config.yaml
num_key_value_heads: 3
hidden_act: "squared_relu"
norm_place: "pre"
attn_scale: 0.178
tie_word_embeddings: false
init_std_qkv: 0.0284
init_std_up: 0.0284
lr_mult_down: 2.0
beta1: 0.95
warmup_steps: 20
schedule: "wsd"
decay_fraction: 1.0
MLP neurons of a small language model. Each row is named by its layer, matrix (up: input weights) and neuron, and shows model dimensions 0-63. Each number is 128 + 32 x the weight over its row's rms, rounded and kept within 0 to 255.
After each neuron's rows, "fires after" lists the tokens most often just before its 100 highest values on Wikipedia text that the model never trained on.

L2.up55 [133  92 149  84 105  71  82 117  79  47   8 121 167 116 161 126 209 113 110 174 165 151 129 107 100  89 109 156 113 153 137 167 131 148 108 121  96 139 123 116  98 158 131 106 131 162  90 185  92 103  91 166 124 155  97 172 112 113 159 134 114 144 159 138]
fires after: "\n"

L2.up765 [112 139 118 195 125 126 139 176 156 110 150 158  77 165 129 142 121 142 101 162 122 180 124 135 131 117  98 209 166 194  64  87 113 163 184  99 121 159 116 121 146 155 117 132 255 128 166 131  82 177 124 139 143 127  73 144 122 131 120 142 172 122 130 162]
fires after: ",", ".", " ."

L5.up109 [ 62  93 137 209 109 178 148 146 178  84 166 142 123 122 145 111 132 121 122 139 160 168 103 113 137 135 149 111 139 171 132 121 173  94 131 148  97  94 129 105 116 129 158  58  83 103 125 119 123 156 125  75  92  96 139 135  85 136 118 126 136  91 109  72]
fires after: "-"

L5.up191 [118 193 121 172 131 150 111 143 126 125 166 106  98 125 118 160 161 155 148  97 166  73 128 145 108 145 130  99 196 120  74 116 100 164  89 129 137 150 143 100 161 145 158 122 182 220 161 110  99 112 135 137 178 194 234 145 176 116 160  95 139 104 109 137]
fires after: " the", " The", "The"

L2.up153 [180  98 163 150 171 155 120 141 180 107 116 176  87 163 148 133  90  64 124 126 140  68 101 186 253 132 137 129 127 129 137 150 112 118 164  72 176 150 201 190 168 128 102 120 117 162 121 113 100  75  88 132  63 115  95 106 132 131 114  96 147 107 128 137]
fires after: "\n", "'", "==", " 2022", "==="

L2.up32 [108 116 118 156 146  78  84 143  75 167 130  75 149 104 134 118 184 197 104 145 107  89  79 156 173 144 139 100 137 144 102 110 142 192 104 143 176 132 118  90 111 110  88  93  99 100 137 112 196  54  77  77 175 117 122 107 146 116 126 104  77 159 127 145]
fires after: " the", " his", " her"

L2.up536 [147 125 144 135 110 137  86 110 132 120 167 133 101  95 102 138 166  97 119 151 152 100 107 108  88 182 115 121 117 115 113 121 161 111  83 118 141 153  98 128 142  97 190 136 151 138 115 159 120 130 104 151 120 140 187 130 115 148 172 129 105 150 106  76]
fires after: " the", " |", " The", "==", " of", " Host"

L2.up321 [ 99 110  78 117  91  91  90  86 155 156 132  98  99 133 130 145  80 152 158 156 119 171 179 141 163 114 153  85 127 199 157 130 137 102 129 170 185 146 107  94 149  90 123 105 134 117  83 132 171 152  92 142  99  82 166 141 140 163 171 101 153 204 125 133]
fires after: " the", " a", " |", " The", " in", "wind"

L5.up136 [120 145  82 162 152 147 139  87 134 143 129 102  60  83 162 199 162  98 167  95 136 149 137 160 165 123  35 112 148  83 107  97  79 151 138 116 184 121 139 137 178 121 113 132 170 143 140 162 163 126 126 182 139 125  88 166  54 149 149 138 104 112 126  83]
fires after: " |", ".", "\n", ":", " said", " 0"

L5.up287 [129 133 185 110  93 120 108 189 148 123  45 103  84 118 174 167 123 173 156 146 111 124 128 116  93  64  51 139 154 115 126 138 104  66 102 164 106  82 121 144 144  88 121  97 104 117 162 129 194 120 150 161  98 118 100 134 104 155 144 175  96 147 123 119]
fires after: " of", ",", " New", " University", "S", " Hot"

L5.up347 [139 106 111 150 141 129  90 159 125 148 118 135  78  89  96 165 135 122 164 128 158  35 139  47 129 197 158  96 182 159  68 138 142 160 129 146 138 133 199 121 179 145 100 156 115 154 154  89 143 122 109 133 103 168 156 180 132 145 161 142 211 127  97  98]
fires after: " The", " the", ".", "The"

L5.up42 [162 104 126 139  93 203 129 150 113 117 119 138 238 107  87 105 107 135  96 162 102 166 182 152 148 161 161 132 176 105 135  97 153 155 155  95 125 158 161 126 118 144 138  87 159 141 147 127  99 128 138  55 164 156 120 189 130 150 188 137 115 130 139 121]
fires after: "\n", "-", " has", " consists"

L2.up386 [122 207 146 132 128 134 141  87 174 135 151 118 105 168 124 132 136  94  97 140 178  52 133 193 128 142 148 120  45  85 132 142 125  66 118 140 100 116 124 127 106 109 148 142 155 128 139 150 103  79 125 173  99  82 186 176 105  94 150 130 110 124 134 182]
fires after: ".", " (", "\n", " ", " ["

L5.up338 [189 125 128 120 145 137  65 120 150 120 138 148 169 166 255 135 129  89 127 153 136 145  94 145 132 131 116  99 133 147 154 158 164 184 112  99  73 114 126 152 101 133 122 106 140 201 108 163 121 123 129 100  85  82 173 133 116  85 108  73 185 117 146 151]
fires after: " (", "\n", "born", " on", " –", ":"

L2.up558 [129 109 181 112 110 161 117 142  96  85 127 103  77  90  49 109 154 162 112 144 111 125 164 172 153 136  96 134 117 144 175 188 201  91 130 108 128 181  68 159 127 132  75 131 138 142  79 147 177 120 112 144 102 147 102 112 104 154 116 108 122 106  77 119]
fires after: " as", " As"

L5.up361 [109 176 102  97 181 108 203 167  80 167 126 120 146 107 161 147 138 111 118 157 118 102 111 157 154 126 160  78 171 154 165 132  93 137 104 154  98 126 147  72 154 130 152 157 127 138 102 158 116 142 121 169 182 126 142 178 132 107 116 148 128 178 110 120]
fires after: " the", " The"

L2.up718 [202  75 116 105 142 148 122 118 152 168 133  97 112 121 113 105 134 125 104 193 133 100 152 157 136 154  99 138 128 140 144 107 144  88 140 116 124 141 132 158 145  93 143 175 174 150  75  84  98 124 101 153 133 137 200 115  38 103 109 163 125  98 157 162]
fires after: ","

L2.up745 [104  76  74 193 133 166  86 103 152 126 138 123 136 164 146 122 122 119 112  77 135 125 175 133 163 139 162 173 121 121 143 183  82  50 122  71 141 169 152 182 154 129 113 113 117 119 103  80  97  75 100 103 149 134 120 137 119  84 123 161 133 147 129 114]
fires after: " and", "′", " to", " who", "-"

L5.up757 [170 116 119 125 110 151 156 142 146 109  84 153 155 138 152 182 111 141 140 140  60 185 101 118 117 164  68  94 151 131 128 146 115 123 207 114 167 130 162 157 147 142 165 108  83  56 117 168 114  96  46 127 195 101 120 135 125 134 147 117 135 101 109 159]
fires after: "\n"

L2.up737 [138 157 167 214 143  96  88 165 147  99 174 172 149 135 177 101 123 114 181 121 167 151 157 168 108 118 114 132 172 159 121 139 173 119 136  48 144 133 142 129 147  52 107 146 145 100 138 180 120 129 163 106 161  81 156 225 155  54 100  95 131  81 152 106]
fires after: "\n", " -", "-"

L2.up381 [128 156 109 130  88 122 111 140  96 161 167 113  98 163 186 114  95  99 128  49 162 106 107 114 127 168 109 139  70  96 164 147 158  59 147 127 136  75  89 183 151  89  85 155 146 140 109  73 109 117 163 126 116 195 152 160 145 137 127  95 185 121 183 124]
fires after: " to", ",", " of", " can"

L5.up240 [134 122 166  99 174  80  77 122 154 104 145 123 153 159 129 149 122 103  90 110 146 115  98 116 173  89 119 164 120 151  80 123 124 141 132 139 103 110 115 113 124 115 168 136 145 143 127 142 145 111  86  35 126 129 133 136  88 158 135  90 136 190  99  67]
fires after: " |", "\n", "-"

L5.up600 [122 130 118 118 167 148  68 126 124 145 116 107 187  94 139 107 137 102 127 136 170 105 127 127 154  56 106 136 100 162 117 134 122 120 171 107  55 153 166  95 188  90 153 114 138  64 138 142  82 172 151  78 107 100 183 159 120 151 156  81 180  98 131  98]
fires after: "-", " G"

L2.up11 [148 110  63 145  83 141  80 130 112 102 125 105  69  49  70 148 133 146 122 190 132 181  91  93 132 140 157 157 161 183 139 149 108 145  91  50 123 146 129 101 117 154  55  95 117 118 133 145  94 137 173 134 115 200 123 136  91 128 180 131 142 172 119 208]
fires after: ".", "S", "-", " Hot", " United"

L5.up494 [122 140 141 102  81 140 121 154 111 162 190 147 124  90 124  88 155 142 143 129 173 159 147 122 167 103 103 117 114 127 169 176 146 137 167 146 138 100  99 162 123 130  93 192  98 112 125 116 130  79 105 175 103 140 109 111 164 153  92  98 114 157 157 115]
fires after: " a", " (", " is", " was", " as", " by"

L5.up212 [ 71 124 121 162 108  81  77 158 155 127 118 155 163 124 118 112 108 158  53 148 112 151 132 156 138  81 103 118 125 166  76 155 131 167  61  99  86  84  90 227  92 160 119 109  92 130 125 148 114 107 141  78 171 120 138 102 120 139  88 134 116 130  63 135]
fires after: "\n"

L5.up634 [142 117 153 136 116 161 137 138  66 126  87 119 133 126 102 113 114  75 115 143 195  94 146  89 121 105 140 110 119 158 103 163  91 137 197  87 145 172 138 153 148 131 205  69 130  99 161 149 136 114 116  35 147  93 168 144 106 156 175  88 158 132  78 169]
fires after: "\n", " of"

L5.up632 [142 140 124 105 152 105  88  75 150 117  91 131 126 115 109  87 160 167  66 109 156 110 140 125 178  72 132 131 136 119  65 143  73 144 108 161  28 149 114 156  98 159 137 165 153 135 128 154 139  87 165  92 127 118 143  94 169 106 106 135 192 124 122 195]
fires after: "\n"

L5.up737 [130 106 169 173 131 141 138 154 161 110 117 181 157  91 111  96 154 120 116 162 102 163 154 149 117 117 107 119 138 162 127 138 147 138  87  89  73 111 123 122 127  70 118 117  72 187 132 191 155 219  89  98 170 114 217 115 163 116 180 116 111 121  91  71]
fires after: "\n"

L2.up17 [117 161 141 135 140 167 156 123 140 126 103 206  89 117 146 159 119 186 113  93 140 117 123 131 118 121  95 135  99 128 139 125 119 155  78  98 137 118 152 121 221 112 122 121 168 164  65  90 118 106 162 141 114 164 142 187 179  91 131 113 141 168 151  98]
fires after: " the", " The", " of"

L2.up22 [107 110 106  99 132  86 106 188  95 132 105 143 107 137 117  92 132 106 109 150 169  89  78 159 100 164 165 110 167 146  75 144 132 128 104 136 122 109 125  95 148 114  95 174 136 154 189 138 133 130 148  90 157 172 143 117 130 137 200 111 149 116 138  91]
fires after: " the", " The", " a"

L2.up574 [ 90 161 127 164 106 100 129 146 149 107 106  63 105 163 133 145 105 152 154 116 160 182 149 132 136 125 179 137 114 110 150 128 136 158 116 146 160 116 150 148 136  51 125 103 148  90  13  81 117 183  69 153 100  89 131 172 147  83 162 129  61 101 148  91]
fires after: "-", " \"", " (", "hydro", " re", " ver"

L2.up358 [ 84 137 113 181  98 105 130 140 144  88  79 139 112  88 146 134 153 118 103 150 212 107 168 151 174  60 136 176 152 132 118 113  90 156 141  90 125 127  88 122 137  97 140 140 117  79 145 155 158  84 164 121 152 127 177 116 151 136 117 133 191 166 126 128]
fires after: ",", " and", "\n", " such", ";"

L2.up297 [ 87 137  87 155 182 149  72 158 132 204 177 187 137 116  80 118 129 163 102 146 175 138 115 149 141 132 178  98 190 135 119 118  97 133  70 146 134 136 159 108 116 110 167 134 111 156 152 133 128  66 153 142 143 123 133 102 154  85 159 118 161 112 101 145]
fires after: " the", " each", " The"

L2.up230 [135 134 194 167 129 143 114  79 144 105 155 141 134  87 147 107 161 168 168  86 121  93 161 154 150  78 123 142 110 145 182 159 111 159 152  86 155 121 127 112 126 154 154 126 130  93 143 121 133 138 201 152 132 114  74 144 141 116 104 133 115 105 107 135]
fires after: ",", " of", " in", " In"

L2.up251 [137 108 136 105  75 151 106 168 177  93  71 169 133 156 102 142  82 102 174  72 159 132 129  85 150  76 163 108 125 122 141 107 153 129 144 132 100 187 139 139 139 134 138 157 161 134 113 170 142 137 123 152  90 119 125 116  82 169 156 119 129 104 141 124]
fires after: "\n"

L2.up24 [109 144 115  60  31  58  92 122 131  81 151 129 103  89 138  72 113  60 149 133 130 117 105 186 116 138 144 176 120 184  87 147 114 149 122 149 149 166 116 131 106  85 108 115 111 119  95 173 144 126  44 162  82 102 138 138 149 113  66 102 128 139 151 149]
fires after: "\n"

L2.up245 [ 77 130 180 163 142 178  92 110 146  93 151 155 141 149 176 204 110 126  85 109 127 151 122 155 255  53 176 110 103 116 145 122  91 177 137 117  98 137 118 122 123 214 107 112 101  83 101 175  91 149 101 130 141 145 124 120 111 118 112 148  79  65 154  92]
fires after: "-", "–"

L5.up472 [110 126  96 115 126 110  73 115 129  89  79 124 154 143  96  88  85 132  93 134 137 149  73 117 135 134 141 121 120 164 153 129 120 152 123 173  83 145  84 128 119 170  82 116 109  89 101 174 117 115 134 116 114  79  83 107 107 123 129 211  48  91  88 113]
fires after: ".", " University", "-", " number", " .", " #"

L2.up303 [ 99 129 138  80 126  62  62 108 164 121 133 158  94 170 202 122 114 123 128 121 132 115 158 140 119 144  92 115  72  80 126  68 118  82  76  81 164  89 130 191 186  96 142 123 118  64 114  93  75 128 182 103 166 146 113 141 166 138 143 143 137 115 180 165]
fires after: " to", " \"", " (", " '"

L5.up655 [108 138 101 133 159 104 145 121  95 122 135 142 176 158 161  90 175 138  74  98 112 154  89  77 154  91 107 199 137  76 160 150 145 127 144 107 172  96 131 178 122  89  82 117 130 187 158 189 125 126 131  95  86 116 150  95 166 242  79 143 143  97  96 201]
fires after: ",", "In", " January", " February", " May", " In"

L2.up451 [ 95 122 207  86 158 138   0 131 131  80 138 116 113 121 161 137 111 152 112  99 107  84 134 196 153  93 143 153 166 182 131 135  95 133  93 161 163 111  78 111 116 123 145 131 110 179 122 134 140 111 150 133 163  62 165 117 113 118  72 121 134 149 155 157]
fires after: "-", " the", "==", " |", " genus"

L2.up503 [103 130 115 112 149 111 128 108 135 162 100 135 125 120 128 197 113 192 181 104 175 136 129 137 110 143  85 159 113 155 104 150 151 115 139 149 133 112 129 187 127 124 134 145 151 120 133 137 143 118  56  53  83  93 144 145 100  84 114 150 146 108  79  97]
fires after: " (", " $"

L2.up208 [113 151 177 169 165  99 131 140 131 135 187 114 138 103 150 134 133 136 116 158 147  63 126 128 160  80 185 115 210  84 138 171  98 108 112 134 107 138 133 107 128  95 115 134 113 141  76  88 175 103 137 185 126 147 127 154 156 139 175 181 151 118 100 131]
fires after: " the", " The", "The"

L5.up216 [179  58 143  96 120 101 178 145 171 106 168  65 136 108 171 100 144 115 144 156 124 115 143 140 144  81  70 104  97 153 138  84 156 114 133 116 169 124 186 152 123 170 123 132 133 233 141  91 170 136  95 120 122 147 134 117 143 175 134 131 158 142 175 150]
fires after: ",", " in", " New", "″", ";", " of"

L2.up537 [121 163 138  77 112 124  94 185 136 108 109 109 157 103 126 147  62 126 145  51 124 128 102 122 191  94 157 130 123 155 145 157 153  99 153 147 124 156 126 106  70 142 163 160 117 150 145 112 102 130 143 139 103 124  88  94  79 179 112 101 158  89 123 148]
fires after: "-", "|", "\n", "=="

L5.up500 [156 126 134 116 136 124 164  71 148 119 105 125 139 166 143 105  74 113 156 107 135 126  97 104 129 162 144  85 108 145 207 118 216  74  93 185  89 123 108 153 121 105 181 140 113 116 141 128  98 134 160  95 105 129 161 116 117 139 129 152 162 150 231 102]
fires after: ".", ",", ":", "8"

L5.up662 [124 156 122 164 130 125 109  36 142 143 201 104 136 128  98 131 114 111  97 124 114 164 112 129 146 117  88 175 159 124 169  96 118  91  94 110 190 147 115 124 174 127 129 155 116  88 131 100 121 181  83 123  92 113 168 201  85 127  98 187 106  87 140 146]
fires after: " /", "-", " m", "}", " (", " ft"

L5.up182 [131 145 153 138 105  90 101 145 120  87  92 108 135 169 187 126 128 164 179  75 155 151 102 169  85 195  99  70 206 157  97  98  86 149 155 156 124  96 118 171 135 115 169 128  93 121 149 174 154 121 183 102 140 123 182 170 151 132  67 138 116 118 129 167]
fires after: "\n"

L2.up98 [174 138 103 159 160 126  88 133 148 143 130 129 132  79 115 143 123 125  96 164 123  77 163 128 155 101 173 134 176 133 147 181 101 166 113 150 156 135 121 120 126  77 121 131  79 151  94 101 108 135 160 136 162 134 112 149 122 125 136 168 145 157 123 122]
fires after: " the", "The", " The", " a"

L5.up760 [103 103 139 143 101 104 128 175 178  80  98 120 165  97 123 159 107 125 116 163 135 167 127 104 160 118 131 126  99 144 171 135 130 141 122 132 183 150 133 150 190 104 146 155 153 103  75 162  63 148 158 137 170 104 128  87 130 106 132 147 142 153 141 149]
fires after: ".", " In", " in", " is", " the"

L2.up284 [142 104 165 105 126 133 117 152 134 134 179 128 100  76 156 139 162  83 129 176 135 121 116 141 164 123 155 133 137 143 127  91 145 137  96  72 118 127 166 142 191  87 109 172 151 107  90 154  87 169 158  87 122 137 161 164 145 181 157 115 121 103 145 170]
fires after: ".", "\n", " are", " is"

L2.up433 [141 146 105 115 115 117 134 144 115 101 205  95 113 168 119 123  98 183 155 142 122 158 162 152  98 180  69  74  57 134 188  92 143 112 130 115 149 109  76 141 143 112 119  98 123 178  50 135 137 137 126 133 117 145 135  91 160  84 141  83 120 227 109 121]
fires after: " was", " is", " a", " been"

L5.up244 [119 131 132 136 163 119  92 132  86 171  80 126 179 144 108 169 130 100  85 111 140  93  93 177 155  90 156 169 124 102 113 110 150 150 134 131  86  96 153  93  98  82  60 146 129 158  74 111 128 111 174 110 119 151 220 188  81 181 126 112 103  80 173 142]
fires after: "\n", "-", "|", "==", " "

L2.up232 [ 61 133 125 130  71 101 128  65 106 106 137 124  78  99 131 109 113 128 128  99 152  61 114  86 205 136 147 139 148  97 163 101 128 153 107 199  78 121 132  89 139 179 110  81 158 104 145 114 177 107  91 141 153 138 190  79 144 155 171  97 149 142 102 134]
fires after: ".", " ."

L2.up539 [146 159 146 156 129 126 144 135  95 115  63 198 108 110 136 155 136 201  94 148 203 143 130 143 151 102 134  88 121 122 124 127 146 144  81 148 107 108 123 119 175  63 124 156 178 121 176 113 155 107 158  34 172 132 129 147 127 123 117  73 141 140 138 139]
fires after: " the", " in", " The", " of"

L5.up199 [142 129 116 156  99 154  90 125 175 140 188 143 126 142 133 168  66 120 125 152 165 127 154 144 173 123 142  97  72 108 195 157 127 120 164 111 120  85  87 142 170 112 150  93  59 134 149  95 162 169 159 138  86  78 146 164 122 113 154 150  98 139 126 137]
fires after: " United", " the", "S"

L2.up492 [145 117 121 111 136 116 119  95 147  79 134 129 110 131 149 114 151 140 163 156 132 136 111  95 156 111 165 180 162 186  81 145 114 130  96 155 162 107 101 153 168 108 124 159 106 101 131 183 117 136 105  85 116 134 139 173 106 117 178 128 135 122 138 156]
fires after: "==", " (", " \""

L2.up309 [146 105 157 134 164 132 173  84 157 126 153 144 123 126 187  92 168 133 182  88 143 163 197 105 127  91 125 113 198  86 147 116 148 164 115 161 162 126 117 156 111  80  97  92 150 108  81 145 115  99 145 116  94 132 109 171 162 163 136 147 151  94 151  83]
fires after: ",", "),"

L5.up23 [135 120 140 161 113 163 121  95  90  90 172  80 215 113 154 139 137 116 146  85 153 113 107 133 107 154 163 104  97  90 134 143 159 123  97 135 113 135 104 109 156 148 174  98 146 165 110 128 136 177 128 117 175 178 151 160 168  72 132 156 126 134 108 118]
fires after: "\n", " Species", "-", " 1851"

L2.up66 [181 118 146 112 118 100  67  87 107 144 131 152 104 144 113 143 159 108 145  44 107 109 120 179  82  93 102 151 165  84 129  96  99 156 116 143  83  99 175 147 120 155 129 127 101 162  58 135  87 120 126 109 122 115  89 107 154 112 140 111 178  63 189 193]
fires after: "\n", " \"", " ("

L5.up454 [154 141 177 179  86 135  73 119 157 183  89 173 144 165 120  77  71 139 134 149 115 183  60 119 186 126 140 165 107 138 129 158 121 176 178 125 126 151 112 162 126 116 140 144 202 141  97 111  84  94 136  86 104 145 171 110 178 114 106 144 133 136 167 104]
fires after: " on", "On", " On"

L5.up631 [125 166  96  85 139  81 103 174 132 141  99 117 130 159  64 130 144 101 137 168 180 185 146 135 105 107 154 109 106 196 118  58  96 121 161  42 143 106 179 102 114 159 179 137 128 126 168 181 117 117 106 140 141 110 185 117 141 195 127 119 188 156 133  82]
fires after: ".", " |", "|", "\n", " single"

L2.up68 [105 103 116 142  70  69 124 170 152 106 100 146 128  71  81 175 107 134 141 106 161  84 138 146 158  95 151 146 129 184 145 155 122 186 173 152 122 129 144  62 151 161  48 139 122 109 116 127 165 142 116 147 106  98  39 134 132 133 140 132  98 116 110 105]
fires after: " the", " a", " his", " an", " of"

L2.up299 [ 99  97 139 179 163 138 128 136 143 132 143 119 143  56 125 114 147 133 168 156 185  75 170 119  80 144 178 186 105  71  96 130  76 124  99 107 129  69  86 113 152  95 146 164 159 189 111 161 162 181 111  96 123  96 159 114 134 162 181 116 113 128 131  92]
fires after: "\n", " led", " directed", ":"

L5.up420 [175  86  74 122 134 113 190 132 122 164 117 141 129 139 115 143  84 115 152 149 135 133 123 152  86 172 153  90 100  88 133 116 199 138 129  82 121 168 161 115 172  84 154 107 115 112 106  89 151 182 147 141 148 159 141 144 136 169 170 150  30 146 106 166]
fires after: " at", " for", " the", " a"

L5.up403 [125 111 148 157 136 125  39 147 179 137 146  76 150 161  87  62 143 184  93 161 150 153 117 129 159 129 120 110 135 178 134 115 104 147 148 107 123 208 154 180 118 203 156 184  90 110 130 121 151  95  70 124 120 113 131 118 109 141 137 163 170 129 117 135]
fires after: " his", " her", "'s", " His", " their", " Her"

L2.up203 [137 123 184 151  88 157 173 127 205 154 168 146 108 127 133 106 116 127 171 168 101 189 105 163 187 148  31 157 140 170 105 110  99 121 170  30 110 186 117 154 150  96  95 189 188 166 129 137  64 150 136 134 195 122 146 152  96 139 114 125 118  77 134 217]
fires after: ",", "."

L2.up242 [158 183 129 127 141 124 131  91 117 117  73 184 138 104 149 109 109  75 154  99 138 101  86  89 133 113 104 112 142  90 160 100 117 120  95 129 163 151  85 110 136 120 132 160 157 172  88 110 126 153  90 166  98 129 153 108 183 135 158  97 151 113 116 151]
fires after: "\n"